Weights of a small GPT-style language model, trained from scratch on English Wikipedia.
Size: 14 layers, width 768, 12 heads of 64, MLP 2048 SwiGLU, vocabulary 14164, 121M parameters.
MLP neurons of a small language model. Each row is named by its layer, matrix (gate and up: input weights) and neuron, and shows model dimensions 304-431. Each number is 500 + 50 x the weight over its row's rms, rounded and kept within 0 to 999. Numbers have three digits each. A neuron's up and down rows have the sign that makes its largest values positive.
A block is one neuron, or neurons of one layer that tend to fire together. After each block is what it responds to, as a language model described it from the Wikipedia text at the highest values.

L3.gate47:444374514585433537502531477528571503462568558481569523543458493584576517518524457484511540545577375451489445607404556582535445567626394517504449424460507445487492569518523354460466398428534475489470559492454469482458480446541419540484592497404430508543580572585507527490543487445583501448519403537518497440586437493569510488448468512482551478454472490541459460446437463448560503518531
L3.up47:515553470485478532515443598583448586550468433484438601592472395478434406481417452505485439481513473505411447515565437440389540486495477518540549513580533479461528540507500518528521547486558534444471509521456543553568542531609523451479486529470549502492503543580622507567370528547524520584443407574468446413509444507462600486525505524478468495428527627471472499510414418517451524490570
L3.gate56:464540432468499484548516531483433585514526481496491587490560460443485458525566525425459611388508487550484461545481455494435486457395432508499411465477422551467505587543439463431517491491507480442513414416471591413466469511438502431489477455554479470553581535497445490480530477517469532558478536571550573484490528435446519519549557440548558465493544491512499444477484478513458521512516
L3.up56:530448480462438497480516514463514597529554455459515429499492538519506430522471502454460553513488424506504445607475467436481519492550490496531532540557434431476529427568454552525438527539500586505565417448467553430517398468544546573477442552489474470467536487536548565482515499527572503421414554496407545530533483527554541345552392500476505438537517444475506407473486496572471406472511
L3.gate290:471548551452544586454458599498518513448435547462494507549526448479496518536525574491462490538394527520531509562432565441423582479567480458515539451485452430532532497473455554507467554548401482564549473535499485557527437497496515491452540582502487415479522460505429486461464468397445540457461520501413613469531420528491440492551521403417498515550421515545440578435545522542534467558580
L3.up290:506526524451572476422487489499509511497431515475487475465541431517523442544525464540539491521473529479532526582439460409565461448464472534460476414447474556446528500459471540453484588511471465580499547544384541536478442493464445526569590486513460413541494505441538405532456445480485455422569595505548510423473444491588508557519487414483435470465474533486453436543595476556453507465473
L3.gate978:426499574517403505441496561563451499576588519620495467496511451534420540444468517557412475459437536428407548585558480504437517479567509513614412481632434532462560487429464533475498482411453441464531549481476563464441533497495416512568488427382517458464496471521506414560465515592550524446492577486543518395489579578503535462551443518548528496495474502521475542512533484523539459599530
L3.up978:503531531508420466499534585495585542558540533546533495549497432476518445456473509494466504461436463501488393549569485574373577435407432481400500485493552514499509447486558517442548502491442375459461480479540442432568559558492469524531470542459484502518532512524513477489436421480513506543457434482446553502465524538514463457470488462492486464480604478565465506469535441454522481477456
L3.gate1228:501441501445517433463584493509479565521448559532512433420498519521531562470594538414437425520562528559455475537515495572408476533490446461452447476475558532435535483509535535537450586469472506489472448504487417456400551418564451509450414458438565481459519574426496385539504523533466506578487499550470538529543511569436424481510494451481539526476439580483533623534518594513531568507478
L3.up1228:508548529497454542475460393513470451458442530461530525574515526473562499485496548429543496553381558584554553584481531535495446523428531429431409541561505565405448558526455552548519494442453494476457427476443483448446467482583542524501465431477541469542508498514352537428472504480425535541449382526452519478537488548479544552552496569470519543495414529430604475506569508582554442522425
L3.gate1327:523488594498425366472552514419589431517421435587580508524558495457498425496447467441532507555491382500450451480498586560481502411483431479514551475505483476419479490533451482619483552457535518543471590554448476466477418489442514457527556540435493554550397557622499589519528545509543485484480563553544568449429520535534507419486503510469529467561486511474480523481526436415524567520578
L3.up1327:512459627534444591476454486585508424459594469601532402538515422522430447530543473444473511504458532399470500556498558537480566525443536520600572510403505505409420531545467478522527510571472551459447467467533460522515438557541520507415494505458443490561550531548455501508449497590472571469529507484486541540536549570592575470565591425500509503543543563475544451474477531515514474521511
L3.gate1538:446518474534420467371540434504443450477476427485432595536546465482498537537531444502469454457483518544516470563567581467426493473482501469459367494535505532495500455515397478491482443507512536449532523465474504556462533451430441466482522575476517512496533551391491522521545539532565558574552567478417504411503429569437476526536407507482504514505525565544510585457450435449640472503484
L3.up1538:482548483511459580513538524550521467527485486478566462467464492503425481519509481506537520526542499486503495532420550583469491594556494568411467484414564513557449528501576513490527425542447446568569566389544518493536530592534515532443577459496487439548532388433499489478642402501471440477500482503438564484478501503563582534536597480531528478538451508585417439519473420465528443579438
L3.gate1669:476463467512406523472553590514608544565394556534488506546515502594515499489479461419560376516461478449479422416428590449561590470510467545444430464448544519428488534532475488503503526473570542390449569459424470505428551593511422452484435477458584485501507363545479457573510439489559550480500376440520411478604545616406568483554418601447494462433512559536502454547449548581530487542532
L3.up1669:524475485575427504447544525433472451562565401396520409593418517536411501465431523482488447469573561466511440623364462523543500503498509517492496537482588519478537477523488579509462498519507504442463437518537514470461522527463450455482439472456484409440481509401573498565552480466516569543480490491466562474541424483429517471550458401583456534531498459503461477463557494461517616446491
Responds to: Word completions and "led to". Final pieces that finish a split adjective or participle (cur-ious, excell-ent, disapp-ointed, refresh-ing), plus "to" after "led" and connective "and".

L7.gate953:511419539542512436553373487435492438499486426473484536435450501437544598609385572548527422547536463583489472414521606487543492468578425514442437613495486525486530487519529445479538492502464519457442549527536553561541368475522449502530585577552460613507439497551505614557461469507541461464524477554536566444421558511506508430510397536452565512542561533430486549556532586505504448436571
L7.up953:511475467386416522455377417566519531420463473450473603569524390518583530474464508529512511585509441509497552484530464453438467471539533522509427500421525547528454512439549477473520472488449560492477443584487491482430414493530461496507498509504496538456522438486444397535559538492493416550506505482535514571536442480489555493535501525543489541460480507478561520535544491528452479537438
Responds to: Slot before bare verb. Tokens that directly precede a base-form verb, mostly infinitive to, modals (would, will, should, can), not, let's, and adverbs like only/even/also.

L7.gate760:472541498522489544507479507483440579553578516597498401476462409521590565476494464510480494430478565498435439540535538537426503538517511531589545527493442489493521569478595567525538418450563428459574539472556572546550514639448575592475496510517505445516559536408462467627510564575498632496528454560466484478513522503428434533517469408399413530536479385544489540468482457562541407494484
L7.up760:489547577494465560501528549491426446478501524544555516431508533549476547431432427467415536461473510479489504498483485526449488391454481522542490489488604483483572545427486414447557524519516401517428467508413496465421396470479507524535501536532563558507402554497462535517575527517557574578535533491447632476493604553422522459512487581549447496560582494540539495537464485495416484520446
Responds to: Noun-phrase word completions. Later word pieces or modifier/head words completing abstract descriptive noun phrases after the, a or a more, such as peace-ful, solemn-ity, fast development.

L7.gate691:508497575557573532443525439526451453462445435455506548555480576535567499417431545464533431509519506491527497468461407461495433497601531509461526499463551549505478504435466590469545510473496510460500481442531437487583466559474423517514452476428491497525418404490449501532463478556550471435401553511545510436506483493428568610475409559492495449450565588550512517517533532424560489459570
L7.up691:649472583491494447497546559448548591500475491483485552490459474490517480395368524428516440529425519435480520447484555521543479584498426539496518535408525489491544424496473549539497588472475497529575505472497395433559550409463489475545416485452450502470531541592387459546397472562485513469552485520485447577560379430513513538533536607401563419465581567437571573501433488518518548497524
Responds to: End of fronted adverbials. Last token of a sentence-opening time or place phrase just before the main clause, usually a year's final digit, e.g. In 2013, Later in his life, While in law school.

L3.gate140:417536500515466462484564528490591477474544530391462430471432550499496464470508597412488497374470523580547467470439444523511500588465463451465521626427488452429432457541487583479401567428480466535467468474480561508504443399516397511604474450479553531575519433426406606509453561448465552551435436468450495491529464542492526509567560585435483534576516453559523613476535429507535551446522
L3.up140:428527455560494505509506440491581460464391491584485438572536480470468378482535523502460541476484452526564460530467468526550639585463462495523516509492434499533508502489560494537496511384413498551516594419523467542472472420488509578586510539422543557482567516567563583449530504585467485429506585578483445428493611471411403468559526480513479455494440459497557486521542537444569490445523
L3.gate339:633504451430526494522430445510473463490527604512492426455510519403417499431554532523548525541480377574369524486558535514451459558543510489508503465525542546388433417510500480441464569525454591422573467502487519500436572530434514439557465486549456433435480544457550498404466488470494473400449477453560417414509478506414485415523509432553468431555418404504611525483535467538499548391462
L3.up339:553488501439467507520438473499485464523496386473569384407508541467458489477579540510510567416526529573563467508466447450417485535487435449501469540571524569485541591492605443486562595481522528534539548465408439522534435463516615437589547483546517462512499489483539515430505456501476517536485411529487568564452491521544491487540592520498531471464416519455464540515481529486487458529575
L3.gate453:516565526578450566507460440546475471460486603456476561469418498469474464558483516444558423502585505446447582532546529394514491523541517511470525488519569495560521468463484472569491491437558446436563546483512494599460476483530575485391561487514560493541512490529557444502416505487508452561415496541452397403415458573575418572543422499547572525557490442494547583495540423420513448564535
L3.up453:428477498440420441548432524409458477470497482519514449514537432513573461634517465537418567447463547540520528555509536559545565542507396373464437580548515451451486497559490524544433403517531510444550521539472484554555543540583459493450504498442553658536565476495517507583551568478485487434542469549469479539520419452519460410450437495502600551496465562505503527432514569524498491594602
L3.gate661:519427419543532406507477568563466520548560571583534513385424522531518479525514500395450485572440468587486544458445453377584547557515532586569568524623486521544448493543617579530530530392455445424606544516484428489499488528471487513518563417550530556485534531499574545499433443490530563568491625476508523578471509496566422478595498454428526505467511553507539482517538470397514449538581
L3.up661:492527535547416500548490451458517489582473549517504389560541520458591443522430537518454474500542403529427505479533446538504477555645452443430494570444499460489546506492459525473440491510467493501604477548531557526546482409538554580535453473502492440516545513459504472509494477510450523465621450513571419477472455439405492522562526557480467561548645481527500487504500514486548518500504
L3.gate692:439456473484497430528525451517435547532487455509512550501383458529474469476557529547464480561439505588451608492531415511482509482412423431495467516484520459501535417545437446516526490439404512480589498376434528500609534518393423562534483562468466516590552479416548497590519610458428513560372435534469526364489483557604511460511472438550484404479501502587494571525442462415490428418463
L3.up692:586431615587553429474475511453517567488497400525506467480431450479417513534504469618468486578570463472541512425485517440500552473539419496444478560578549558443512437560526411470582595495483475521497533464435437572526522491486537480493496513532486538512485589547410427449506521582493439474501603493462511456443505447484496539500562354502533448508521558425504463458436487408473559464454
L3.gate1304:491528528503501528442517464353522429550523464567554542527477556564554508519474542472514435456422590621434462443505547445452426448542516525485494436517574511531436586464393540541598500569518459427583526563580414428572415515428466496467574550524458505489509481521506424553476464493434633591431503510485541527432448545483496588473451493461562543444486660534580471563587511487396555419469
L3.up1304:529529560464557522488532433574438464437458571404473496430557532579475471520503447455527460522486533570552468416490543470454590481521435496584504498550461508461556498511578525553535509411520541454412556453469547464450509503499454612428455452469547535554563504544509490513511512512568491482513504442467495507516478539483452459450405563361498395521461500482524458470382457615492565527539
L3.gate1494:506428530444450557569531502446466459503473555486478510492468488447561510474533545529517509429567497570435446513510600473467356556435439514459554492530465433516477527510551575595400494530485452504417583422573490471626471433490479506430438471483597437590536536487509485491457467541482540510469428597410487533529456444436536423484422489537527454500587523492563541498447454412498521517464
L3.up1494:442511449608424505527462592578435501509555502480475503424569469481531592433499522430509534510472415491506580490467456571519439564475457568453416545489523451436482411451506613556486482544449477478554446380499546469490551545549433522514469511444443486527521534534519496492458451480463537521512410553528521430486571441454511537553432384467609504422582561428452458555551481430519602528464
L3.gate1578:495543583498414520529536565549456485447433441448578470421495498438528465525498430403509533528501514577457411545496521536493461594465577450492423397442511453580507462386602484580512460511497416586550579478558520439446551529427518490575526523564553507447551520551454592527522509532494524544443474526514487604560548553481521482466550555406492539585503517477533530414430558512531472501525
L3.up1578:529534544544467465439485533457506453510516493577474515512479576453556505517502476494556480598481561579417520499512451395500579488513489531504471575523487473565545527530540485584522500565470525479540451460526518389502541432475392521564459508434541536457477387558555444486497551482434542616600531508516484460502457500479556453444473495543443517511502513540523556517523502491564509443562
Responds to: Year final digit. The last digit of a four-digit year in dated narrative prose, mostly after "In March" or "On 14 January", as in 2006, 1994, 2012; weakly also time words like thereafter, year.

L3.gate11:488569530510496549451578484503442475425574509506557413506526501478596500456600449558468504428497376454471508564514525580508540455477541564407503417458495496559414442472409494576582448559465457483581570555440499541504468496455469511541505488406488557485371504512418521461600602500553608560427512497525570485562464554462454574483584570564535423440487519557478473499504515559461446503528
L3.up11:566452519588403507519482468532550559441470495478519443615484443390476516492483553521471528481628500486473538544568488492443462477493507457405560516431432550390503447514560467532422521514468570495524439509477449464506476505477583499493500455507488525530473505567620577446519478471467447534474491460622392524569414572494546525481482618586467463475485496519493480478517606570513455481580
L3.gate95:395512487562530476465578441473422488456566516507575401476435518543425451525521503543479552466532442563544492502431464558434565495409536538520441550565483501559506441461512498530473454462443542544549516507401583406440420552538400414479499538516508523466446464490500527460536525461411571529491607447491539530479520517501592564460412506559381535469415603547476574516555466510522392507499
L3.up95:431478527546537489512422404484438416413537503523457369547493526542454549508440495560410550450504487474579416495523460587478485410444497403456505444446451509519585553517522448458543511552554462494491534531580541433492525534458465445571464543507420488457520472495555482570418596428474474512504565530444495519485515401490586491394474461492433515466471519542513444507495545450541547482471
L3.gate154:476474388557500602536529400512534486578445426548535490464518498456521477514602474493523554537526500506464552522503522518467556430539584432513576481436422390507559481573541467496446459420480495472491541559491435437488530536444553461461520415586469491608501565395398593560522536539484472456449461461505490446505475529438532586483486479426473478521485486531496509431485484480476565484542
L3.up154:568536548555485549429455511464571539410549524471533535498491492542530530486458476548460528550517476530508545497470594546567437496477513524532436597404450516403510513538592473486408483408570515491414546594523545571525509550534537526517558492468521524517468444525511517495446539601598538525473451438556459545603454516431537485546480572539538492600449538423520539529439526449562529409524
L3.gate188:523467442527455514572534551558526465537481523500537436521544441470457421578593472401535521488533481441545519425549544487553500605525533486483514504502494561528458493533525467538470481534374539578472480525391513442601476423575476465486508475531517424589505451564584636503467473539414543529581520548438539447463573418469447530507524450504540490485453510547427560473536554580525579530466
L3.up188:569442448496514511491536504524471487433496483573472546458509544553427480462521399506440496463523510515473520556450532544547474489452413454492513552546486512494582584514450503502484550572458472529465497549496566444561534579446535475621565453519507467515594566524523478494367490544442462549426528488498494447518562415494406574440413484575408491450501532491401467435533571543573473463391
L3.gate496:520462475469460463477493545490505531517543510525513523414494428587514566522487567495448445453522527491488502395470564472576567535525528526536526449547440462462404443532569474508476511576525560480411600505551436511416570586495534559445551544405597482565547541597495475572589455609499417541542472488469542446439547543584588456497558511498527483457502561492487572460429439605516433468559
L3.up496:537529542419514445475514521398544523558541556393575519421442520516571523504553640579468501509442468530534538538523448468558545569464546507524464495519535543522434531599584407474483421479430545543554558528486481476515497498610591559527520470457542450395455464469441552416411563584493510523485510561435478439448458476503552512482445559515402539550567579570431527485499356585445392421462
L3.gate654:468483513433395569546548567457427516466533507505522510473522463402584434514538457513540402435524553584524503576344526467551458479568471582506446492539583453431517452554479459413515403519551523565478424539538601507469545407411464544422495517479544507515415524539502461445519503489477603582542557465470555556464490429497444390502535568452553460550510551395544422538487506440412511518487
L3.up654:477544441584445416524475533478544472557520395421552434525549542430485458554447480583455508471429553536515500411453507527433459514510571508572420504500502532399407541531548524480503489496427422446450529506454500479499512478502482398554548597574518463575489627502480533478544476511461558516626561518524532533443605522605538476479563430601500452433416583516520503520483552444441498528466
L3.gate865:565501528603533539493453546532489550561389394466587553537463463449471531426479563473518535478504457519535617492476494491504454432628587531534525506537477491489533510430529487470493394521494489518453514493476454486425527497491474468466402557450510558553505512464447465506562518566579480446443565413535538418579549474502454510379492409546409448428494432502567505503520474506498490489483
L3.up865:527512558442474488540458460463525559529537454528518562571449554509534524517526486418563517492451575550504497524526428599458546515487628524518434499455414527550558570550508454521505456487472541486443507455500535423396566547542468404490499508436562518557409429509402457554535390438429460548454519499567605441482424519433558451556636441510531451478545494501540557541478490507527443540428
L3.gate1642:470500550559505429580508457473501522503445423496549490493460431443424532528554553473530441381452512583409534526440522466512560500527450490525521505481532425563445474539448506486422465565582554385477471555432565390479485559481532520535387498495572502543457450526453517452549588508539546498521499460451578517472543449587458486446445401452474486501559526484518496523444545528513435475442
L3.up1642:468420494566444452502504517502554505414425461532524470491410582489436491512476509590508439499448605499502535540419485466543483452590530534507517595495510621597538496514469595479514511520530550497484509516510405422544495468511530493490570603468476502500488569465399419515436496484475483483543559471511601564422528454551512472474498590556515534510513504586545553514500523583438391548476
Responds to: Purpose "to" and table pipes. Mainly purpose-clause "to" after a motion or action phrase (moved to the Netherlands to join); also "as" after verb-object (credited him as) and table-cell pipes.

L10.gate369:472506437511534509493556465520407543544458576407517477465512509439554558561476472530595411493467465453439498404463529510492400548475524467506545502516551484538528393486486463530511567424448521507495575539503528550527583468568521492471479473459565459445568414486551538531583479474462449486441498583445456445491440498521510554539491538432474536438461499556533453438470481527555390508518
L10.up369:582400504597474593470583561500423429508486476446469508559512518526524469449541563490515435473509524479481571523558536528541561429493506519500519472416495511485521526560438478525529490467519587462533560521561545525522561496432389440432574457439472554419399533572526424479575457508443475468504533495473414427479437498560469513587590558599504477470503575490511533606400415599425460478503
L10.gate417:446541582549445483533408403530541478512424465511451509502437587525536441510376511482535442474549484492568507572555529561473467508543518456454618485524554613431530510502532536632437459460399565519491534531526570543419517581438486525420566500514456567490479533546486538440519543474405434606471522480530449480533502499464487507461512471484573491435529444577535583418416475487482520410459
L10.up417:433508526429456504586499416542522552500456456427582474602453536520492536523503561463459481523397478461490536473407510434584480517454539464450522561511472629578526522543555489474525447568443544482482567537449564430516503557474521452504509458555516511423460487572464529511471524507452418569419530490479552455522525516524549413501411574498544549560550543515528489464596464407520428495546
L10.gate658:499500504525421524529467534527467517494449521496455540423518507443562556481478458543516450448564401495525523587498560434482520555580443565500558571454506536525497518492528417526497427434414538492478553504546513454481508536480474403506487570472459554513484551528438542504422574550424491450461623547547462524378417487441522423475506465551589457480577532509462586522573490480574480535522
L10.up658:529542504565505503511495491399433461500503526527579572521521403567469537550488526475522473443501524479392519563517504519562553482492482525509506552468519554526418475442568401449449507551492452504471498498490594502488472657476469446403486493563515450513513482578531458531578443589499496515597512496490410349441556554579565555502485427486516486560568538493442451539496597379482479578513
L10.gate852:458476473505516497588488512450533553537571499579558468495464464459417472506503518577529429564523518615444526595454453478500517446507525486466551469583538525529447533544506443581530470385453421510442551516392562493453532451532459454480521521438475495536501588485555564518495474441537567624503497478482527561456492447510451524489413526473494584513411521582551465474542502527540525540421
L10.up852:475468506445461596590514556476479531530523486462458473414404505459542566533535465564490541489554616479495539488555542473506525446544551485509535568593506503497586450554534552450554520564533523637525408429452576542515497443428555450553472477443473561489482446531512493526581542517526510472593492492533480471522441536496460558522517520435573478461490501453524474462516524527542505426545
L10.gate1134:368476468492445489548507402428486487521464504472494475489471473516469590465415498452474458548474516524577565463491447480604421514505485525425514554438572573470462506465439456594461478554379507458470502475449539499469445565476443464488516451470489547490471491555488516478461567456400471509451509551491468486477534458533509523454470519517481444537532476558423621461412527501536457438568
L10.up1134:479495388466491449451383512557488531502425512497543450450542530577400548453452634573496522504465440514554527460577582425544438501469471475470572514440496538430529582463521470496411454522478413475476555417402475476495556569509433586512427539492486473551528562581459433560434456517526573528533529592452501442463558574532576429600578457424451551456462454506427471519574478494487534425511
L10.gate1411:480513573501554455466469537489452526529599422542429369450541487577436480545591591454518525551522468584502479574450447514399568473539525481434581581482530506542541535465569552477487541439414629561555376524488544472430524462456492429575485547536453476483506588426501460520441526549458454396491505542617466504463427553514525502445465490484493512453466435542534406498488468494506573495573
L10.up1411:488580498500499563607535494494581477467522485530497493486518479471486451533505467546571455491539451471511541443422460559577499563547436608526499541530545420439454522476479511532596508557440443514471521504426553486597428529385486497468433509494482533423513562526445516496569476478527436608499514516609516551469546530388500500460557581509467509489488499492528500525506526452587428564440
L10.gate1836:422517473501499577523515497535581432573442481481499477557464502446496493422455497515418525426582540577543623539445477480440497419536531522554483481543534502567446477423539490546553392512484510558576513497561549523490477454535467469403489544529416467430490539505470462581516494539525516484514509445446439469518522478569362571535500410485582509509438530432575543493475439518556418448518
L10.up1836:478549530530460516520495456538508467540437499481518459454464532493509502556408422464601519454462553468532512553463478442585420444530487516435515435532498520603590446510559466473453508509502493504457575564504516535468469502390506454430493473567509603439529468544528491499439469536506436566410493506520454496471487438501535468465563525468576505542547580513559564461519515464453438446497
L10.gate1920:457449584483577483455454503467479439467509455484553512513556482470444577440499498483604535502580531508464513521499499540623566457559583556556571542473503503387471500441445473478540548573449544479451461519537515525536519443502428425506477563384499571441495450613505514505453493466479568540465469446549499524481452537473480531499464497452527494462475550469571578477517607455569464531514
L10.up1920:426515445508440534504498479521474493505575510487416489545608492444490457456560440538560498577557573509511555489461478530463445485446549558412501518520565397455507485494473457479417490449589450491485517567506517542454497508492544518412534470537523513419565464460493489488424538486484537480457532421596456497558462526474559414483497455440505488535610605525544463544457447586451502543414
Responds to: Infinitive "to" after agents. Infinitival "to" after a character or group's intention or action in plot and history narratives (planned to, determined to, quest to), plus name-ending pieces (Tholians, Kallu).